Weights of a small GPT-style language model, trained from scratch on English Wikipedia: MLP 384 GeGLU.
MLP neurons of a small language model. Each row is named by its layer, matrix (gate and up: input weights) and neuron, and shows model dimensions 0-191. Each number is 128 + 24 x the weight over its row's rms, rounded and kept within 0 to 255. Numbers have three digits each. A neuron's up and down rows have the sign that makes its largest values positive.
Before each neuron's rows, "fires after" lists the tokens most often just before its 100 highest values on Wikipedia text that the model never trained on. A number after a token or word is its count.

fires after: " Ra" 14, "ci" 12, "ri" 10, "ho" 9, " se" 8, "ra" 6
L3.gate326:115125126116128105127140107105166161116147114066117136158081133145098164155109158118118105128079110123107148080121124107119109094090094102122106144125090117095128087129204151101151138157159125132149146142133174160093144146107129135131113144097166110134106105084117156113123104138161092095124104085144134155114068098129146155109121137143133132103128118167141114135149136158147118089132142157102160116115143125126166145088124141125152125172166144145166143179118121145129129147106102124164127106129130145116089144159117118130124136122120099100124175157147093131149109104120170152
L3.up326:110150096111150146105099130119117087125179170115144128130113146129106107200098167114119069139122163129116152113145117158129143135083092150193094136097155153141125117126140133137135116111171172133145113126132142145128138143104101104104109104117111142129135133143128118096111151142146104121124136068138101136140141123145152169076070169142098105130115116081120097108147138128138126147123147144102107133101169089150119145138167124136136131112108125145171132119124119104098101159129129143130107106153121146098106150121128110177147119130138112098131090126106097164088119050141150118

fires after: " Bo" 29, "g" 14, " G" 10, "row" 5, " bo" 5, "lo" 5
L4.gate236:122101151118128093133148119079142144132128096122133135128143145133076132149095092158135098133115180139087133140173125128053099122125113114152151146126092119117147139112133084127099149097110146151167146135112153139158121128097133139078156095130141116110120121142146126114156089113111096134090108166113115114123144125108138182112161127185164094126147128135147119104201136177137120134125156132124130121060157108117103134101115123117141084139110132109145111128114112169145113129123130103112085114123112141138113109144134107106089098130176116134076153122152078143140119156122162125
L4.up236:128104140139126101106146157076119103097111091129131126130125101131160144123103100110132106115084162137108119112111122095115106139111104083116129065135126131066181140087131078155152142140150098158117112084133153094123162126107159152120155121099169108126126113157106092132118106159105091133109141113105109114127171090139089167142140172128132095162127153121106141162166149144088114151116152126163123138103122103118145087141088161138125128145112132148134102125102137152125114121130119117118086064102109102116154141081137125157135110118131115131104162124106119107176131116132174120

fires after: "ra" 39, " U" 34, " Ra" 14, "ke" 5
L4.gate147:112143107131099122140146091108120140126097129115113170138128134135137150114135119132098117130099177139127119112128147122126103133116107133124148136103141122126102094128116145107140120132105120132120112133160147171112174163100109175110139159080170105140086116106172152079145081096122121118137152095087120115104112118141129137151134108148110106125169125147185087125142179065140142124129126114136133138135150142117148087138124107132097128068143084132102141162116154137141122148186111106198128130098189125109100117102112092133152154122098145104094151125150123174104154129142143090
L4.up147:086115105113144171072129161113138145142167086120113114088132095095115131167099120112146104176077116159102106072122135146152146141141113155105116150114155129084136112107136137176148097105126091134128151132150193136145148099164128118116102094122115138116106123135112183143163106108147114160115107120144114125127144145109135123143113103109107160146077138106124119153143161099167138114156113181141138103097100086150133117080157101099156068130101120122112129107132102129109168103134127142117144157161144131162126131184102134150102136128097134127112119135125138143122116129147110127

fires after: " " 40, "%" 7, " the" 6, " of" 6, "s" 4
L12.gate5:144129120143128109076128133114122130152085106107078111137088132227114167136138111104147133120130104139122104143129133151105082145141088128138168118162120148139141133161118139149172135082113129122120114146115140125095131163168136081116127168117136107128149120115119155131101113172144093169152140168127113096121123138144144131118173139122117112114080115097145093139166122104113140114126130114138114143144160083121085115135095098093124113123121108130092156096116170154138174111120138100159144110122134093158161148110134119097164160116164128136134096137118133185127138103164098111
L12.up5:186107169116138120128152112114154102157057163162093162125133138127139146124106155123104154077098160114097189139109144093149130178164133115106132107133096144106142153108128147138140130138114120117135111152129141140118112087113109138147169143153119090107150096143166102130132151159133106121142152152131115130132188149152122140132106146133112087168138097112155167136123131127164112093172120126140138158148129124151103098123128153130123126156080131152155134119136130105133128154115129123151111155125120105132104115134091162150095125157152165133133101097145067182133100136179097102

fires after: " " 46, " the" 5, " T" 5, " F" 4
L12.gate173:143133156153154127150134098103164112166079178084116117141126146065112115111159146152167125158086158119094157136128164142134133101119123184105150111132167117123126142093110144150094142122115105082122138168102135123103136168137145100135156141154127122198186147099114137105099131132144163121122118144160132140101130117169136112086130135107100132150100116094113134119133143166112126123122133126172155130156136141110105136166137131119119149128151091132103078111086146128095173192110144132153103091099088111133139111106142128113135135117145152137140139139138109098125121166124099128
L12.up173:135130134101140127131129087112141122178107147124098129124125148108150124113158132140087134123115156157105111136152147102156130134103146142144103143149102134126130139096099133161081121142115112142114138171112115117150133108156127090081104077134134134146138148135128081131111153151123077094117121141144127087137141106127139136070106155076159151169109091137145161100114179126144119139174128134150113198153102132159074138122142132148115139137097153158152131100128153097111167146182116125130099107088093136108114134105088144096153108121176172159131132119121127166158150154150116120

fires after: "a" 25, "i" 21, "hi" 17, "ro" 8, " Na" 7
L4.gate68:111118083125168132126107110148151132116137133126110101154110078113134124135138086139102147118093130145064157131089121149128164118105109193156145140139098138119117148126103156100159115077096111136163129175160138145101115146118121115149153129147148105152172125127117152085122119143126120093136132133155120135131169162113098118142107189156100123076175124142126101137157102132143141096155133132117187144090136098127103142112135112168122116109174115128096067161132117145095109066128102125122152116109141151149119128096131116123148129104140105151120096153119134137090114112132163137
L4.up68:094112111153155125149137152119144149120112112099086144135121105145108149119122137147133114166075112152112107110122089137121114128129118116146146144131068139130154131132164134117116106128122137131121123143138182104092141140131138138139116059118118146079162115108115144091152114138168105075102100124153091146144117114096114100079114151158121170096121118125110143141154074128109109098085151127100175120129132141126129178129112118096099161098176176116130104153113109131151160168069132100133136126150120150172130127127122130143119115107099111141114155097086118159138137095077167134

fires after: " f" 20, "o" 19, "il" 10, "el" 10, "w" 9, "h" 9
L3.gate215:094138116121094135141074137095132090093119110157128164144146134164156152147179105127062103150150118145126150087105093094098123131102128107194124108134118112141131103145120137100105125137140140124139133163121133144128131120182109103134119091172123132122138096075109117134149136131134140106159077123114108089157167094087113145157096102132165110109154123140139119116136114109170088096148178128137147139142136116133127168102142136116100111149105148159142112133083081161115093107148102155137151111120114190143087127109125129125145142145130140120084129153166114130108129122104138134
L3.up215:181136113160127150119125154150180155081123151144129091123137131113142100148148122125128117101125178143148119154127152125177115157110111121121153110137171121166109093140163132137124133139143139178113106157109111137171152125133104115133150105102154149187121140171133139157120115155154119114168110115150118132175092116155155149195108119136104165146142153128145149089148141112159110105151116141137119109134152133108160109123131057130103099124137156167135124110162083114133115087084161080140127103127148130120167125094140151148126168093126122149104142102125102096128112097130139146

fires after: "s" 49, " Cor" 8, " S" 7, "as" 6
L3.gate55:125123145133114143137121103122127158127120123137120115130157175115139107147193129180129165153133126092137097108130104098100125137142098166129121123121105124156110121125191076100127134115114074087168128168108088139152153102119148124156112114130146129133166109129152147106129134127088173095084158132121101125105100098153113085078155138136076099108106147145142130157059151129109113164116162101152151169152130131070137121119121155120110135062141113137132138136102115137136135102156117150099133127139156143120100124120124111099129135141139150125162143138157132125091111147149157090
L3.up55:147097141160146173110122154134155129161130133146056114153143137110153111107142127137134134115119107114141133115143100117085125105154152154115097122107133104154119120129153156083098157150117096067133167136090127092139123139105112137146140138151074141158113157132122156145139148124074099159140149126147160137143115155112110094124097137135140149118119112101144172107147121112123139061117119148098124109134114142134107132117141073135125147141195135089120164120106121127123154161129153137168134159096170110137189100109121127079145118119124115118181158149129144101094157145159113107

fires after: " U" 36, "cu" 5, " S" 5, " vi" 4, "y" 4, " Sp" 4
L6.gate155:083128130137105103100108121153127137118099145130120144132124153114153107131118145135138176142118092126099086142173101157137139141166118150129142173140131119117156163162124152148119115095123154143140129135113138109139089122136126151100125154180134170132193118157108128129142105094116123108090140162115094100165111139129099115169114145119089098147148078126164175122117129120144144107117135100194097121128115119127075144071085123093140120141079139104152092148116078178121151138153124151120154141155114119119124146124117131125166133093137136134151129099153113106175110169103119105
L6.up155:121145136133131126138149126162097114146126106122084141104145181134139114122140126121149142164102131143110151101106129119117126172171123106089148185100137126109168157137101117141117090138150138115131145098105121095114075147172141164129112159139146138134132163144135169148149115160095134112112167173115127102122137128131147132143126152099121129150082147151149190173178130107162128095112108147121117146114147107148135119138118122123179107111105128072138115132157154147113120127096090185120154155105094113171117160109114135110124103135114135127155151102135103128142177173089103083

fires after: "s" 47, "as" 9, "ea" 9, "br" 8, "es" 6
L5.gate209:133131183152147132129119123184125139071105081129100086119088118129087119132113119110138159099112094140137136116146124101086092159116096114118138103135143104102167119145143102149122167145092117127152107163178174107137123163106123092168148110144137142089143165106145099088099111129128134095109139119141133150131133118132124129096126142165127163119153161159088126105114155127135110111107094129116123177143130156119127164089119086094166142151155118118151141134078146134136142115137092142137142151144062157163150144131156086132116119125161132135111109134108107101103153107100123099
L5.up209:104133133139146135215153126074118102124150109116117117153168126169181143067127141160122113087106169130128131111133099138121100145132161139138113158122146125128144125135106175085083139148095107126127101154097106135133158137089086148129160129112118131100071120129166117101149079136135121129125138121131123105135122133118102119098128137117138126108157090140111119136143144095105154098132105157119102140121157109155123154131128165146117146110170079103081181124146115082128140136147137165182133151109153130090143125111114135131171112137106111117145176112122124107116125115113094091

fires after: "th" 23, "g" 13, "d" 10, " b" 10, "b" 8, "row" 6
L3.gate7:131136136141106127083135125156133092123089082122121142159098129150112109115142103117121118117112128133170146143132106130128114143144090130122109097106109117099132107116110097137127146124063148122100097117149136143143128135132115099119122112147149066113111190090102153123106114140107145125162134149090084076106155134120123128112139154104105081081128113155105113143161144126137107120155112113162117122119125140156173116116113159101131104132075095153150119066132144138125113129160141089131135057153143139129086152116144112121120133149138157126085179157121169143090125125124169185
L3.up7:175141107128148121138096128141136096131131152164158129147126136116087123115111139132147124107100159117107142097101127114158096118150110098121130062154133135137165177140132142145149158110181145178152134100124120154110118163138111130099149157111118169109134118110087104155093118117155110140106134092126112147090159112139132156189149120111089120145142124129154137180112120184140106118102131138100094125105154102097112135137120153112141115145101112194090136114105085143090098176130117113124103114156116108124132140123154096138116135145123150145129153129132167081095132156091078100

fires after: "s" 19, "u" 11, "z" 9, "os" 7, "o" 7, "es" 7
L5.gate37:136117135135141114104125134186122131070132186115069114115126148111093131116116151133100111124128143106155150081136130098111104125162105151142112119142152136151119094104093151154122127071094071133120137115107117109139148159112120091124126116142133108118172096109168185099110112126113142127170136146096152092116093148092136108159104112102174132149175081156161129101098149143104100138176105112126122151125116158153139145077119128115102131123147112123123116126136099133106125103122151154106137142181152142152100132118103122107135150127158117145182144139143106121163157116113086125
L5.up37:144138151136109118156116128114131148099138100150153143169166151166132068147123170153136171127131141111134069136162102099133092099138097097150127155154118148146136104108090181109115150147120092141107144124119077140092101100095132168136152120102128159101100137123161136100112129127174113099111142114106125116113156114092114099122145114130145118141150112138116114137078108113149124139156126101102105122166169147159142155135130132127153179116143102111102110143097124128103142151140140095115108123116074136120141086141120105095087143143185131122135126051119154135132171154120135127

fires after: "," 30, " D" 10, "Q" 6, " Ja" 6, " Gu" 6
L8.gate79:135130112105113144119120127111144093132137161129121142118116109145126136121124098115145131178142165150156158089129122144155178118163137123155164099084137114150133113127133123138066134094164134118119090151103139122146167151141104131155095127138124134097163126122095184144148181149106133128096131142116124141117155149144110173111102127162184097119107117128119152112128137145139134129148135118183152175111140139142089172153094091160114158090161122123093166143082115159151164105122100134110136091146110138114069124170117089145120151092155119130139121163161132154131125146096158114
L8.up79:116114135129137088124124111133139148123165162116143122216122121139108122115121162154150164168107131127143113090117178095148166149136105149131157113148147136069138109166142110130135164067127106090156095124103134116148104135115144166143141142108150144121147123146112150155121160142130135132117167140141147106141167179159118139152137141084118131124120138110075180106114140141125124152073116132147144162094147166095114132118124123156136104090180109127117168146128136141131156108116137138127149128094152090145099138143095117108136151129175112081100145121143103095122171125111151153

fires after: "," 66, " O" 13
L4.gate24:102153136125153110135129100127125129100164100171155133171131120173148109134102180138153140141136160152138149119139109153129117108142107102147182102172146150152124131136123136089102154145143103166143127125097142107164162085128134112167109130093154122114143124100165077143138150152154157092100146139099118124128129133168113142156137152122123078109105133101083158138112165160173115158146158073154144143100136131118129084111090103162102111083136118178123173121136152158159122112116098090133112127137155105142121107127131101108152143135150144131088139123142097129124133152107083156
L4.up24:105177135114114134153127120125143192104106148119168134168126117145144123160123154148153137123106169127128130123079139111125162091151101090143167136168143143149113131111115112150136154148124134087139098134157091144177163115112133130140088200067129141111098108099086151127136136143150119132133137092107147135139130130149114133122136127102103135111135136160136118084131161160125135203149135135147140142163114148085128101140162131114147101097118088133088144156104125141135122119071111118157137138095144177100086135138133134108113137175140137111119102162137132164093109122151149129

fires after: "o" 16, " a" 14, "w" 11, "re" 8, " se" 7, " A" 5
L6.gate196:112117113133151107120095114139141142154087129168154151121196131159124135182115122061116091088170141149096148138100138132126092150136133155145160166094128107103123131179106123116156108154142093103128125171150129145130157125136139133120111151078178132105149097103102134126106089149093114129125130106099110163146147131120134145106133098117150123095146163132084120151092120131142113164176144112122149163112126161161108135122136089113092123153125114103130119147129119152127144167140135123145139084107139121152112114104144082111120146138149145128139165197156107175153116112148137119
L6.up196:188123117117104117091132141134125098131121120147153127108090126161154134119164119141134102097125133118140148113122102134136105135130136149140145123124142132077187125140151141197154117134147150115170122123150170148146153157167125145144147109109126157105144118106177137114134085115176109116130165126148094134153111128110186158164099111171089103156128114098125133107137094114107119129127139179131113123137124149145219133133104090141123125162106140149164177139164099111150116163143126144142163094164141124140119148118138096127176129096109126120140143167129107110106117132107164129